{"num_hidden_layers": 15, "hidden_size": 192, "num_attention_heads": 2, "num_key_value_heads": 1, "head_dim": 96, "intermediate_size": 512, "vocab_size": 2048, "hidden_act": "swiglu", "norm": "rmsnorm", "norm_place": "pre", "norm_eps": 1e-05, "positions": "rope", "rope_theta": 1700.0, "rope_fraction": 1.0, "qk_norm": true, "attn_scale": 0.102, "bias": "qkv", "tie_word_embeddings": false, "parallel_block": false, "init": "uniform", "init_std_qkv": 0.042, "init_std_o": 0.00768, "init_std_up": 0.042, "init_std_down": 0.0047, "optimizer": "adamw", "learning_rate": 0.00211, "beta1": 0.95, "beta2": 0.95, "weight_decay": 0.097, "lr_head": 0.00622, "max_grad_norm": 1.0, "warmup_steps": 464, "schedule": "wsd", "decay_fraction": 0.759, "decay_shape": "linear", "final_lr_fraction": 0.0, "batch_tokens": 32768, "max_seq_len": 1024, "doc_mask": false, "train_tokens": 294800000, "max_steps": 8997, "dataset": "wikipedia_en"}
MLP neurons of a small language model. Each row is named by its layer, matrix (gate and up: input weights) and neuron, and shows model dimensions 48-175. Each number is 500 + 25 x the weight over its row's rms, rounded and kept within 0 to 999. Numbers have three digits each. A neuron's up and down rows have the sign that makes its largest values positive.
After each neuron's rows, "fires after" lists the tokens most often just before its 100 highest values on Wikipedia text that the model never trained on.

L3.gate335:528478525474541551486513471489535557518484463510497518498521502500485533496483534529499483511534487459511447485497510534517478521553482497449477494501455499482489517520458521491509480491511497486498495496512495518466481509502496538492511488504531480544525500517508501546536517517515481452506482536488460520465538517511488463521453509468492510483496522544475557522472493518457495476536
L3.up335:501490511495498507470468491457476487487482507511508510545499474512498500469486523528490479483495511506483496527514555483471504499525461510459502499529504491518448580523513461510520499488513514478476535496471451482535562489571498476539524453455507516471503505471541504522499516491504468510490526493503488532465518448484523496551508501465490497507501508497472500509491518537494547490497
fires after: "\n"

L11.gate436:493500515485484532511537509508516515531489472492503502501489476526495510479502497526521500500506437489500485492458495529486477485532487516532448508510512475513424514499504458523505510481521481472484508508534516498477498533472504513491539514497490470519478519505531515520511480495473539519534453491491556465486560509526526451503478498488543513483504543520515538496492507497463514465521
L11.up436:505498484526520519474464483487500543508528469518494528517475461491462539509498474490508506465508501505488506482420495503453458534483497479516478474515542504558485486506533497486517488480496555473485469489522533504488498530535519492512503484436477514501517485549486472524534530512499461526485498505534481451485524515474489507512489500485492480519539546488518532479500459516462510474497
fires after: " G", " g", " W", " f", " Sw", " St"

L11.gate401:519523487496524500509531472470508495511512491525452536489503486501521533492520478534535559523535540522540494513503512491513436508488478467506546506500524488497515459527502491498498484508498526479492485490479506512519536526471521489472524566489489459491490524498513498538504478485488532483495491500477535528490495459507508505484485508494458470466466489501481489488522500542520479491529
L11.up401:526512513514515479482502484474524516521491442499516508516513509474497469497492506499543536488508511518510455464502500493499478499492503495531516489470528475530475472535503532532485473508517483501494491431533503515495520524456490514471459511505497563548481498561505474481524521499499506498472521533458533471443520448519496492516508508511515490501526515465506522507490488532514476512502
fires after: " K", " W", " Sh", " Z", " N", " L"

L10.gate47:509478495512491499534526464489496463499467503525538493493499524482486493461485467522495505510485471512487506518496526563517559562472489481507482500469477501484476565522479486517505461552501509554520523478501501517486513482509539517498496536474499498477463471506553461546515493508517526486521482511503444511470570481499475508517502439539505514471502494501483512495496499517504480478500
L10.up47:454464538521530509501490472493520503448495455509539497512512498470515509472486501451523521470492485531473511511470482489531495536523442508522542499508459534462526506505496513547527524497457442457523518459502539473523494524486489508504531499473529471499528492465543515487536494464513483521507514474519503531497478503509488483518502477474557532528499526489538507518554491530535452511483
fires after: " s", " L", " S", " l", "°", "s"

L11.gate41:519493513540507456510525482502511518530479483545480474504492508509479490462490447506533545460494495501489518493498465507461488465487489452484481520509524494507450497511463548504504510485473472523490505527493514517489500517467486500493494466538520478523516456505484503547551495459467470522480518514511495501532563551500492541460536469489529438480488551466487525502509506541479513495514
L11.up41:490468501485532499465458528491484490503522489524507517534464508497502480507510454506506476499538535521482469532512473487484507464496524489486475472505498500472479539486510526459513538511480518551455472477585492452521541488550473471469488490494520473503508475516482530485488458501534469501479483495505487509516478544487484506499498488469486511513521517482493536441535473464470537519486
fires after: " h", " ", "t", " f", " c", " E"

L2.gate19:518498512524504497503507496517487510565514518528489503536493514450430539472488492531498485536513497509544485487474486536532492524487495489527483462498518522503499494551447520500514534478470507483499536519430483481445500540522522493437497504487474492520470490501478526457505534541480548511477473508474472549471561472520483514526515501480487481471505501489513478490545517529469474471484
L2.up19:526463479520518489486549530486469483548445513499504542476471518486461490513505526505503510478479489510498482467516504491482489518545467492487496467501486495519547518490493501508541489459524472492487524521534474503507491475525513491484489514513508456491530507468513510492555525467507516497510449509446495523492455485518457477538513483456508505479480478531503499473532503494502452549526
fires after: ".", "A", " up", " De", " B"

L9.gate72:501472512514497553537451489488499508513475497543490491493522478513472498451537463510526526489476496499545510534453490498471510513533505494516514503497478521499500516526473538529494496516476468474545532517500523519511498508465487484467504543545535461478493474538508528541511495490499511503492470481480499492502557474517509485474447450482492557514509465536497527479506516513530469491539
L9.up72:484505495487514459531511481480487533517499518497487521476490494507520520471542469516504523492521490512533506466477514501517476478504493515492458489506519525453456460534494525496550480535486548494509540530550474477465524519502482524522470486478552480501462505541504485489480489497492533461533501507515560464535496487514510494524511483504473446492501455478514484529467536511496544461515
fires after: " h", " H", " s", " the", " B", " W"

L7.gate217:510467473497480514523521499497494494511538495534504489530455476460496488476498500546545469498498491474503459444468458471455531490533461506481525510478488520477459516506500519485492491486517508485480532475480510564509559508477450502496505499508547496530517459506484488504494503517479510521519491465477579494504539500511552475506481496439531486462515557518482519477483473497502494504514
L7.up217:525452472519543502474490508519557502520477493488516501521477504463494473467522523525508511462502497468454529476532489513463489515530471451496518485500485498488511496499486521494549480468508507499493533527483497539494527525497488498489500490517491531487523476502486513491534453464483515502523538459519587497493509546540543504483525545480479510516487545463461508494456512511524509488493
fires after: " the", " were", " 198", " 199"

L2.gate291:528490493511493528532513491514458513505491504497510492495474516505479494454519488514474469509460457494529515531516508514508545517483440505499495508524471529506473510479519460488498485491513506520515487473485527474477511459495488482520438498571481480525507484499528538511522535549508534526513462459483484467540508542509485485476483536535514492458532507489501503516437521510504452541500
L2.up291:495509497494533506502514458515485523464493501490513460504481506505522509500467514456506517537495471512495478548519554484524469504465525451515494500505490509498492488450514497529503511479539484465514508489527544531549488506477525486522451537521498484517492498498518492511475507527504484461499518565479490520487545467508491494447520478510486493513525494507486513495540505460464473505521
fires after: " S", " V", " B", " s", " rel", " v"

L9.gate109:496532516517506495448469501490516497483513530545515497502520497502498505466519466506501487523494502506509472496487524516498540514463497477502499520503505485568463533555512506480513527536502499526456527498546494517489513507491476491513510469519498504548479438532500495566504453532513523470520496531507502517508517495480507515478460521512528475497500529536526524496485518476486492411504
L9.up109:479495503486522444493472497520473484459499484505494553533494519440490467502497506467484489526503524492464525486537458473479485436501533507459516517525544497487482488484461511502539494478505457506492527513498473515491457512499498514510473528515498510489477455568533472529512508482490492492508477494523491501538473500448490486502504560553486503498471493518503466517528446517479530524463
fires after: " A", " G", " J", " B", " E", " N"

L9.gate84:482499540488510540522490524468476526497522501532468491535490490461510509447480498483492536521538472475520484496470498575485476503544495500486471510520491514451464520536508518472470490556494425472518539534473506515446513523519466525520524508501471527506505492489476491504526451465469549495493479490494491495471517511494511484479514510500495466461527515473484493480514526488541529486488
L9.up84:502510527507514489494498479494487525525510540506507539479491480499534498481520501491532519496469514558528510518502486473524488515463511524514530489493514514455465487547519500514516520521500528526459517505526485520535517520511480498506533511486501474477497481499505471526492463532468474483483522532469481508502535516480575522510494513493535489517517548514440519483529511477466495485485
fires after: ",", ".", "A", " ", " C"

L11.gate255:564519519476462539484531471514489481491495526532486499515484527510504503515502508510495510506472506514532482453485482494487537507500482478454513510482504501500488506489485494484531479450529454516513509486488548504500512519517492504507539499479510492510499486502476520442515480521498478555492513463467502511508479565489488482481492537527520475507462514543534545526509462505451530437525
L11.up255:472501494504479469508449508541476530487505488478513482478520524484518454472484488493505503491482516506480507467483483519476515472514519520513478473474537511462504498516528522484497478460484514485463567540490500520513510492527498533519550502543484499486497457508470477497478467480493453517506520516535479476440550496480470486509556519524469518533477481487495530497507520511510516494488
fires after: "–", "h", " Pre", "-", "ro"

L9.gate462:488534523478486527494476489476503497535528480528488523528464461516544514475499439476506510492474471505516476514484561494491496523523492487513472511495536525470508516531509495486507534501500542492483483501486450507480498477472540486462541557553491457476469470490529487533537492509513496537506501531459455487498488527504488488485491498513483527491537484522491488481443524516462506511462
L9.up462:465480509484470486506540435544472517493510502512540466518497499531497509500503485502433522480524479542499510524502487450519564519510471484474521544467483479510505530503503525521458527488480462495559478482482513493527521502479472459479443518481472507492511537495467458475497523485505429463532517508490491518438488481525490501498485501509463478533521507509527498506519512501503486535498
fires after: " St", "S", " S", " s", " Z", "r"

L7.gate174:522470519490515511552491495475490536501477518526482481524457462486514463448504456501471511501524497548519485502425499496487489484495513478480464497504530548468508541504490476502545502475510506510494507504503505557486507525491481515511536534518474493501514469513466511492541480503492554489469476493513487469511554464529488459501538517532459484497481498526484539430518525494512501484526
L7.up174:514482517483502502499442496521509497459521490502464490526492519532482499502505478476563521477505501542525501489462455467432512493495472471458525536481487531514449523496486477532567491513496480530503509477459464492511520503509483483480523497485498530480484502484491506533537487461481484518492487489474487501517462515512531501457500553527493525524508522560462495474467527503489470501548
fires after: ",", " and", " to", "9"

L4.gate437:490530496536480540501515535547502475502473519522491514516534496517485542521518497499485498501490549523526470556508463508476477483512490450497489525514536490519537527503476479498491474506515495500494491473541535507476538532502489511515487531499518525494517487549452547529487531511528472482506471515436487502454477528480476488466487525507539468550521485483459537480485495501473496477508
L4.up437:463473502492475515526547466522510490512539490515495470487498497532488460533479503551509540498463479546517498531503456489432521490492475480488532495478513490532506533490483467531508476481469487516505458479477518532510473491523497498493517503490513539518537540496524546502516516493496478463530538507526502487484530487505503475492455491530498492450526478559526453451482570502483497482520
fires after: ".", " her", "'s", " his", "A", " its"

L11.gate415:515481524451466470503549484502505490503497524517499534519497501523488559468509488459492526501499497494507478519471493497501484495499481489492474562500513495509448536527521507520536478517505457499528520527515526518517498499458479479493489492490469471546502496511544518490505502477465534471517503525490524517454528478510505488453498493476491478463492524532498528493500505517438484505518
L11.up415:519552538486468513484481469469547490525488533520526507534499483492505486480465474485563546489528549497488523470528539472467450506519501469497510532531504466518499488488478520522483495545501510415497537513510545518501515502520506447471488541502486526527466493511524485503507514498529540521496539492532515519475461500500497467478536511468482499495513492466515509444477513521488510556521
fires after: " 1", " 2", " A", " C", " a", " 3"

L10.gate490:499501513528501459548492471526452518514513500532516533549490459472528545486498488512505516496492490469515466534516507519479517496540458494511483458498501493475480480504459518494516506524502525464473473487514513502480544546464512502513491479488515532519499475528545498481507490526508495497463509492509525497495523496495522479491476472500519539486511506471502506533512509526532473463523
L10.up490:479528514525504431497531455504525508492481457521474501477510516506506522468472495511520479483547488482450537526461497549523538493482502513525460482529524467487470459513512513519527472514511491526477488506499537469494522522506496470517518509519461543509495454547527487484486524473489476529510528534470485513502491419509535501509504490514504501498518520493550489484510513498504482503469
fires after: " W", "itle", " s", " Z", " S", ")"

L7.gate314:524477491489493466519499495509509486501492517537468497522535498528510538485523479497498493505500483517528509498478484521531501486504475502495500541446471521447496508523453501484533534496496444505528487464449526536512522520493465496513490520482488490490484466510452518514522463520481520464470511516509519494475531470529500480474529484505503490496453504501485523490481489521502509487535
L7.up314:483487511467542506524526470494530456527473487527471501511495540504512515492424479516513501513458531498466495502454504493509488460477466451471514517487450503530480539514502488518546530504511518504497508416501492503463504520470458546493485512526491500502533490524507471523438500497498513516464523486502490497479492471541513479457474497467511512494522492494502526466520512523471506544503
fires after: " a", " the", " in", " with", " (", " an"

L9.gate169:530556476474442484528512513493531496505475475523508497508505494507500486490467483470531499535516462498514509494485506481492505463498543534506520530517471503505486499504471542496537490514494485498514524511487528523491484530494484442497473493526492475505494427496485533552508507514483501493510501488536492494477481536492528472478540508483511476467493485474507592446492496469444514482475
L9.up169:507504471509485467521466465540532529469502455549440524536485487488484519514479496483534468478502475480466496518447504490524463476500488525477460478495518562463520439489521502546468520497471494473504494495513526504506507522539484467521477511468511497476529490510507502504537559520460473513520530525480448494510493491573524498486487481484494464527475489507507516540495505485500542515501
fires after: " a", " A", " an", " In", " ", " in"

L9.gate0:493521520519503532536506517502505524527510493543516485523504500489476496475495465522510500508491491476501510519469474478492527544534500436501463534538475471494506538548502525511526535503523490480446515467500521520464480512504465452479511519552535498500494467518514466496527508498517526472482425482532466490507524546465498464456505506513519507520523531490462521475464509526546505488507
L9.up0:488505534536533502485519474524496504518461518463501494516451497510478518511543497540466518469471497471510467509496469536485509537545483487504445507518495542506479507503539535553451483512500504490491515518487482456514471492477469512507462478489531523513522447479510469495500531491469539455511502503518540491507512510542492484497476497493531477492522513495448472462505524528497498504518
fires after: " s", " F", " H", " ex", " c", " S"

L10.gate6:454542485488478524538479503501533484445485502544472494539472507536489494534476453482494487484486486540480502462496512523475509457502483513480482521467498507522481490516545511502504508525463436475493484456520542546490505476469485487482494495529510511473496509483484557501459454533510540485483483510465461466492496500519489481460499517483529501445503522476492526501484482544461544509500
L10.up6:499487480550512525511514522469526520526500476504510519505483518480482495456463483481485484488519499499440492510481457491491532478549493496497484529514505510503501536520494536471485504475480492489439506515488534488532478525485462462512486495500480492542498470501496501525454519468507546526489506476481479500479493526548504515493510516497498493456550509492471504535505465512510500518482
fires after: " An", " S", "-", " an", " n", " N"

L10.gate343:483503483527510494512505535502526499522458522529466461496490501497475501473507469505486503501512480504505490498462491514512491509529442483498493526446520514465480490551509494511535563538491487500503528520468475566514497488512481526507490498491491499513496443543531497569476510489501577507488498519500498513469551514516563484478471474504476508445497530538491486504492515489466529501531
L10.up343:500494493501458485500491517547528523514468527497490523488533497522456494484509497458461512489483498494515494544498521537490541466484490473482488497498525506502493465538483538509502443509514448555471520535527531493497473512509481508516487500557524508492515483511503504497514481524485531443497473482520504519501484427484474505444564515475457471490462505505480492457553516466498520497442
fires after: ",", " S", " H", " to", " a", " al"

L11.gate31:502526484513479497487521480451508526497495462509522500521488479483540488518496479490490485520525506545525531472501469512501539507484502541506502474478493501524487496507512496490519494474523513469574512513475524516514523505447493498535547523508456506511476529547505491540522536469507502454501477489488478524489553493515501495473520470508464481492474493538527544527480462541488482485510
L11.up31:484551535504475500509502485508513543534532465546474503517515519518495509488509510470504436527481463511518525478489502528482465534478510502493479505528493481493512478482506532509495493510460495439486548505484516518481514484471523450509489473505452496456496514502540484477500490511510533522514472479499498446475455496502499488492509498511463592488500507523491514541467525510545502515491
fires after: " w", " pr", "-", " r", "ld", " c"

L10.gate76:485492496550503495533554523461507449521506453505515494548500535524505520509496482513536519461492512481522524520501514494504485471501513487485509499476491463491490492472525505524511529499509495513542511480510493509474469513504508512519530549492472500533466480469482551514524513476495492498464480493480463499479493552513508474501467537523521477540513499476450519468477478492448484547534
L10.up76:485456537499503522456493500511514509528537496523537502500472525518503542503485472463487511514548503535517508468438548490517474540536500488516463496495485474526550506514501484447486541513513517524458491500509463537461510529490501540507498517535525482556531531514516488532498495559475476499496510514455533475461497532502491523477499491488488503539511488544512461480495499499453471464514
fires after: " St", " F", "\n", " G", " f", " Sw"

L9.gate487:489523528490510481524448509453513508489480549531479510525501490486468498496548491531457499501540505464523523486461530545513494494501450509485487508479528527491455494523491509506496520470549496455531503476497456510476487489510470515474509472530477462484524549486473514530482476508458529519489542460476502527488545513530485465512529457516505514493467540507527524483524516513504455483515
L9.up487:475487495462528500513485538533510526493498535494418520511507486521494468486515499490517508511499541489544526507475496471510521504473464472475496465529501512488451504443468487548537477529469458534469508528527494530487490527478475508517484527511500478426493499477501470466485496487497463537499488493518478473477531485496520480464503489487478507513501499519480491478495501454522508468500
fires after: ",", " P", " the"

L10.gate315:556525486485461465475483515529485485457526518549497531518497490469494480466504450508514514486483499507487487485477475530453522488512510517464487522474518546493492532529447502476509509512500493512517512498502521506495504501503457472494499502478467524477514522526559468458498479525482493511519489539493506512525525540491482510517466488518504495530517535502499491482507459507488521520548
L10.up315:525531517510478453499501501556498536494506535471516482497516471546535452471494492526486482535526420466498525500469479520482478540527506498483485484499538476516485505510475549454541492534529533510478511496507494482513465479520490446528466503464478442451467492509492486498563480535533496479522501507518517498461525486494523528499503503507516506486524521493494533488504508489495526458507
fires after: "–", "-", " p", " s", " −", "("

L9.gate371:497462516507512497545528539475496555484486493525462458528513463452508490465501455572552481491522499495490486490477514537429504499514507506485464525485465512459474524512527487464486499474492501526499497498481498540494528517491549481493524558498504478485452521488498487473513532504508497489523471474482505439482536498460514475491477516515515499544523502538486566481491478522533492469524
L9.up371:493476489560476514501510483530489500476476478512484428526468538485495473530472507517480491512501481492487480478477480514480546508473518476508514488444466455543490479526497533485516471490496477487459513495476504485532500454506507516522482491499479486491537488511480486513488493465512521488433487493457504507498485507525473506521520512515507499513514522542530502470440500496533505529520
fires after: " the", "|", " 197", " 198", " early", " 195"

L2.gate242:490518509492465522488475440518434514519481536491518506452508499537533495474496500467461498480469451522532489458498500507493482509483488489501506479499485494535495486492474534485499535444481448498499503498482484538493500505489491535483495508462494510534482512499507463486464471524487535450507475494491548516494532488478516472499474465476478538527489528462500545498549492495514488472542
L2.up242:526544489523467449458518489546505486518533494510546474474552501494543508510479486502522483551472494505521529502563532450503485535550485458530500534499487513491477524540453509482517510501461458483488532493472484524492517486482454504449516530512472502546516504518483478462483529491511522487517485485490517526521495526490438501487483497558478510511493493555445499453486516498513455477495
fires after: " |", "um", " st", " C", " c", " pl"

L6.gate321:504522480466556527492523528526460507465535529515491456510521481502528499456488491488488525518489498513474481487490507528534520512488467527473482502463492517528501508509529540525488544466503514479501523514510529465496524529551487507459513537533476518508420475462501436497465529503455473496497462501468506479496480477481535493473507515508515477486498523539515503487528471507525551470473
L6.up321:498534485524501483510534497479466486466543513503476473471512480483467508487504534426480498500432513497479474511471512528493528496506458497525515504496478454474476514522516488498502542519510498499486472526504536461478502509504537463499492506456515492477485502511457504473499504497496523487500494526516456534496486531491490516519532499473446526515510495541444504565470453507490484491494
fires after: " 3", " 4", " 2", "1", "R"

L2.gate238:494516518537489502537542491535483459531480455522516511507494508534481492528475491534511515526538504498548502520501481493511466470531498435522452535511504496510506503526434487475520516450487496493491509455530547477496508506503546519503559533480497477502450542481487461480484506511480530457523482498488531491463530493487485461509512474452545535445479496540522486492501467495497508502535
L2.up238:522493516511523492491516543488504500528462498533510545509509482473464492471483502502530477458496498562514461517467505525510507503467479498473542522477518520566517559509512456522494466477466502479474515510488510497487532508523533523453484511477484551497493518520484471487544560510502508525500487523463537520468529493502505529482482507493458509484477474485481472476539509508458533488502
fires after: ".", "A", "p", " D", " W"

L9.gate124:494522487494464523482493534534508524505501512504531482532491494529495532467500484510473511463496520479567476485465506529505554525498490493481456486497515538525478502572536506483496493524526485492488517523465555524512520537493507462507496496544505501492529470505492561496501484513484505506487516498513476532490468493448486452504559519477488491470474550466485541445487521476473523473520
L9.up124:540479507477490497504456511536475463546507505499514519496523493439483488483443474557509488502506552510521506448515472494471476491476470533498518500489470494466529474544549504514431478506483500457466489490545523495510488520520483474516483524542506471525486447527490484549483508534484527507506503500493523548493492497503504526541496532493522478505513471470513469500505453518464543511459
fires after: " a", " A", " U", " N", " at", "A"

L2.gate441:516489526551497491491560470526481512501536492508517501503539486502497508480449485522497455521530522451464459468525438511505502466524487513493474577561493499514503480471515512482467496444518490505451501532532535503477492489503476534505481450457480487509472518478479509538477464513447506504520518514471527491478494524505501420471502512501478505509509522498541516490488515499523499539514
L2.up441:490523516520480511510535450505539516525490509506490540509495491520475519465491525522520487505515522471474466464492501469487503466515478506502523528523441484475474490471507487504488491489530467492476549499533518539517530500454485445516504477438506470543522512498484504535503469466435527484529510490488547513519500559492482462482497505519481486508494489465490511474509529478544498510466
fires after: " man", " m", " Man", "i", " M"

L9.gate294:562560482516476449467509507526464521497479478519487511524506498554537487509474520536531529511509495503486486446523449547483566525542532466499516508501503472493476509519496485547506508494480511517469485490486529513445532447500512483493509538525516473499517496495503537501506446481516475504531510510494516470496498522489503476444446483495512473462482482570479506499505505486501492504531
L9.up294:541530488506484535476498483492522503507535509508533459514518498477490514492503498536483503507542503483489492493525478484555487509482479493511518533500501496465526505529496482475523513510502512537511490505490502556484493492521525513500493493499431462520507469468528479520526479475535521554450496477490505483522549503471468497500500497533473502472548454512479491488540471515500467498470
fires after: "\n", "==", " Re", "-", "z"

L6.gate128:542517516486509534480509529477491539538489474509475544520505474489458489562509503495483509485524495515499518486475484510503515481513498502485543520452514536526538509486499464479500485485480491570437515489489534501501525457488526521471521523529468543503496506513461521532522465505488473473458516502431531523509481546507489545515485522513468503503507525526505504474516535532505503513525
L6.up128:507479494523540550522475497499490519509479483506472491509531458464478539568521500520482476515474539491490527487488519557510515479503510436474538525495543536508504523513526472481482475492521538498453494515484465559478497482484520530508489481520497507473475475507501497497478511446507533512488496545503496495474515489508535456496522515498505552525558518513496480448513518520476532497515
fires after: " |", " Democrat", " ", " U", " P", "\n"

L10.gate254:463484523531483472475531493505497512520536495549518486521468456483492575466496492511514473496489496513553483479452516500505481505539500517501470493473486475513480551487503516487525532477463457539494485505498477525511543504447512538516559486479478460526477494507497539504469512497486515490512527540466513481503507514481537531500472448518531533525525526532541511491482493524486508477486
L10.up254:482491532508501518476532475504486523509505495503498482512509486529503496442486524523456449460503507512522495436487526496514475526497490514533459521486486473533509532528480457499539502503496444521467505495489473489491479493476495532474499479485430467510498481537453537478531513516508537510543496507508536494501490526517461464483493501523474549551520532499520516494500510512507505492514
fires after: "P", " c", " P", " C", " K", " Sc"

L11.gate65:534556514475515484569481526481481544549503486565508524517502486494506514514490487533489467522532460539487497513452543486526529507512523538453484482486503506468485507501506525523518508495503491484497527485510514549513495515491450471485487519508496484523450502489464503503515509486557458490504484428473521511503569527484513465484508489519521483509484516546496533510504473499501472430507
L11.up65:513503513519531487526488480525510490533467527511535501511476478482516501491496475495512515531505455499530507505522501441520452501523485484496511521511557475456524491537494517477562478524494477422499501502480511456497500510504507480525499442475506511510504488463540520498520482481480477508509541510456489496544529514528471496496469477554491494539493515524468500541471481523492433508517
fires after: " d", " j", " r", "\n", "ld", " D"

L10.gate456:525552518511498503490506505444504496458538528529483502550494514511509533473496449546491513520481484488515549505502492472484526540512460484527509503518476483495496515535467499511472510479492512485512520483452523465456554486505505511486557500490503497496497464481498510487565508500528503491512473508465472446504497519516480517433495522489501478489454531544500515469471497506532500466517
L10.up456:498512532474475503501494527523533530486476523461539484522491483464528506493491551457509513490501478482446498497462461498473487527514475452503484486489465487501466500515509486522522512483490523514503473459524504488505532463528523492527514484516491537470460483495551537505521486446512521496486488544497436487509489512496494518496535518500470516512477488534485525465443470469536491501491
fires after: "\n", " ", " |", "mer", "-", " W"

L9.gate80:505536506532481537502545487478448500531525497500556489491501517489483544493543483518473484470491494464509532486470489531533526515490485535531499496472482507524429518520484568522466469503549518511495490467504524524502514518491525510531492553515535478509520473533542490506476496508491535453480477492490471515478504526490493499502486509513507463489540474521499516517491490539502511447530
L9.up80:503499530508520485511474492507511514503529488493509492490524503504475520484502456548476492455508474489451518508495496487494461492491468498539475494476479517499536504466542505499517503496526510469537478482510495487497506478540518534533543483470486516464475480509546474518499496501509497505517521540500489463562537495509484510469464487540465514505505491519533474534511524461499437470499
fires after: " L", " Z", " J", " V", " S", " s"

L9.gate482:551507534546501469507441480480478512523495543531528477512528489481484543482495493502470496525534514497527506457463477519548527513544510481481531540518493505502505508513517518489511473508532467520483502495511526538492551528507453479498519487515456487505468468499457512503531484545481484466510471515489493514514522488496521531443540479491457452498458526504503570493543503520473518467495
L9.up482:496454493532542510482487490486494503536487545482514501501507505462544527525555526517471498509497478496509501504487508521492521530501480459546510510499499516488494518506505464435521533513494517489441457463522496514482526560480485522507515463485493487498502479502505502511448481453523496505553495513525526512543498500473497507486462529498466515516528520485499484473488508504500462508517
fires after: " ", " /"

L3.gate133:513502490499552494541523498468504472508496532586486512538518482533498546448488496521503496479491504481502491500519557542506472519530504526496501511489509515489517514522462510490468517465517487486500524484536504539483518491505514487511493528488544493538459477550538484524504491531480506503521500549485463477466532558473507502435482493485497492500466528473499536538516508501511497481542
L3.up133:517534538507535523469493491468544507529519498515488477521511504542490499491484492508521475503517548477499503500506536539457438535488515486493495484518494484495527546537476540514478476514496501456518560485509485495513480484518509502457531500500522489502501517496530524537495459507492518479522468513494494513459511532499496496481493493463489449500496495450471534538558555494475515448510
fires after: "\n", ")"

L9.gate250:497464518541513512558526504484477484527493479542510479540483502454498523445512482533528502483501467488513484484481513468489506513471481515506512490444504533507484499514516524559524506480485542467466453458475511483514521485487527534533515530479495490507460475492517484526509472468474478475462486477454489460478528518456512442492466476530519503479510560551520514540502477523481466454509
L9.up250:501525498510561537528487512491496490501517511497534484493465467504506487532498477518479495491512515484480515517432479474480504504537517534541495498490481492503502479530525491508505565486520477499471581533514471502497466528526494535488514530471521494494476480544540541515528515508507473547480487524498488483490531519492460508487533509510503518516489534471470484463532513546468486503481
fires after: " St", " v", " R", "r", " sc", " f"

L10.gate434:530514538524493454501545495500446509475558510523495492486506484513477542456471476458514497467467479497530521474485505518478504481523522488478519477474526510498511520500495526509510492465502479551505556517514528486533531521496470533556485501529511502501467505481495506479476460483497474488564480485529482490498522510477491512475526512515516503489473543483462538443504485511493485510539
L10.up434:468480513486575498503494455537470533493473492513464530486460497487481517535514481486474471469513524508513504471531488533523474503515493526499479434506527508509530492514447474481494534504523473515485497497487463494510496457503541521466511545497529466506482575506507512496495498479564495493509474501499541488509475540503467520513495523480516515497528544500507481440529515536521515497501
fires after: " p", " t", " T", " P", "P"

L6.gate250:546544509505477495492502533499516512498499507497513475571535457542477501502469489520496498532499506525548511513495477508490499494523513475489503479487489513492469513486506517520529502488494526520507467460515520489497506524476508494470511506473477529490517510472501509533493519527491522505480426517457502469486508490530500521485485514467502477498500569523471544490471512499446497469497
L6.up250:534534505529520481486514488508515491496484534464513464487502537500502522511486479538494478519448511545514538488483488496468480536511484493474488465500506457513445507466512515542512497527457496493461480465521506486503469504466468495493493474425462482495494506451479492539504523509507506512519490517498494472522499488550503487536501508508483453526484524510464536503504471494481460494507
fires after: ".", " O", "\n", "-", " st", " was"

L11.gate425:499452479429482503480470504520478480519490525525509480498561462511499515492464512512516509492500483531527488508503491485537507472539519504526491557472521536541490479472534484473518504497492464501501489514458485474513527505491505493463494496490514491496488502534537521486474498475479512481514465475464461527486541515448491487476507474479468509525487529526531504480486460531476495493523
L11.up425:464506496487517517474494440514541558472501490485512525505527479522516536500488477489487477562489490514502511533523547462499457490505505524483482506483487498510510476498497483511496496474473467530489496544509522502506512505504458510521540495491489445499469458497511491542534467480473481446512543467549543519479546524459489493490477506481465500495503511491465498561480529466523485516522
fires after: " m", "|", " ph", " ", " M"

L11.gate99:511516525484516526501570496479488475479519529527474515513544469478517551515518476517510490502521476478522517541491485531517467483453521518519527517489473525511497490550492494487491485468442497534468540467459523495475494509503535536467518553543479504523454457534512522503506521515481515473512507472473504486481528525480466478508502489483456465519459526567534527517507493548468528508545
L11.up99:489475530525506498507501457522508534442489475483508515503483481525491485524492520489520507523495513525489501516519506470461492456478537490504502455517503484479491516538471475538479511530470473526502517458495511514471497501462513490551492488482467473448491487526512491503515526481461497504479459515474505484488504476509445489466530503502524541530487570483490497473496483519499492491494
fires after: " |", "\n", "ran", " Th", " n"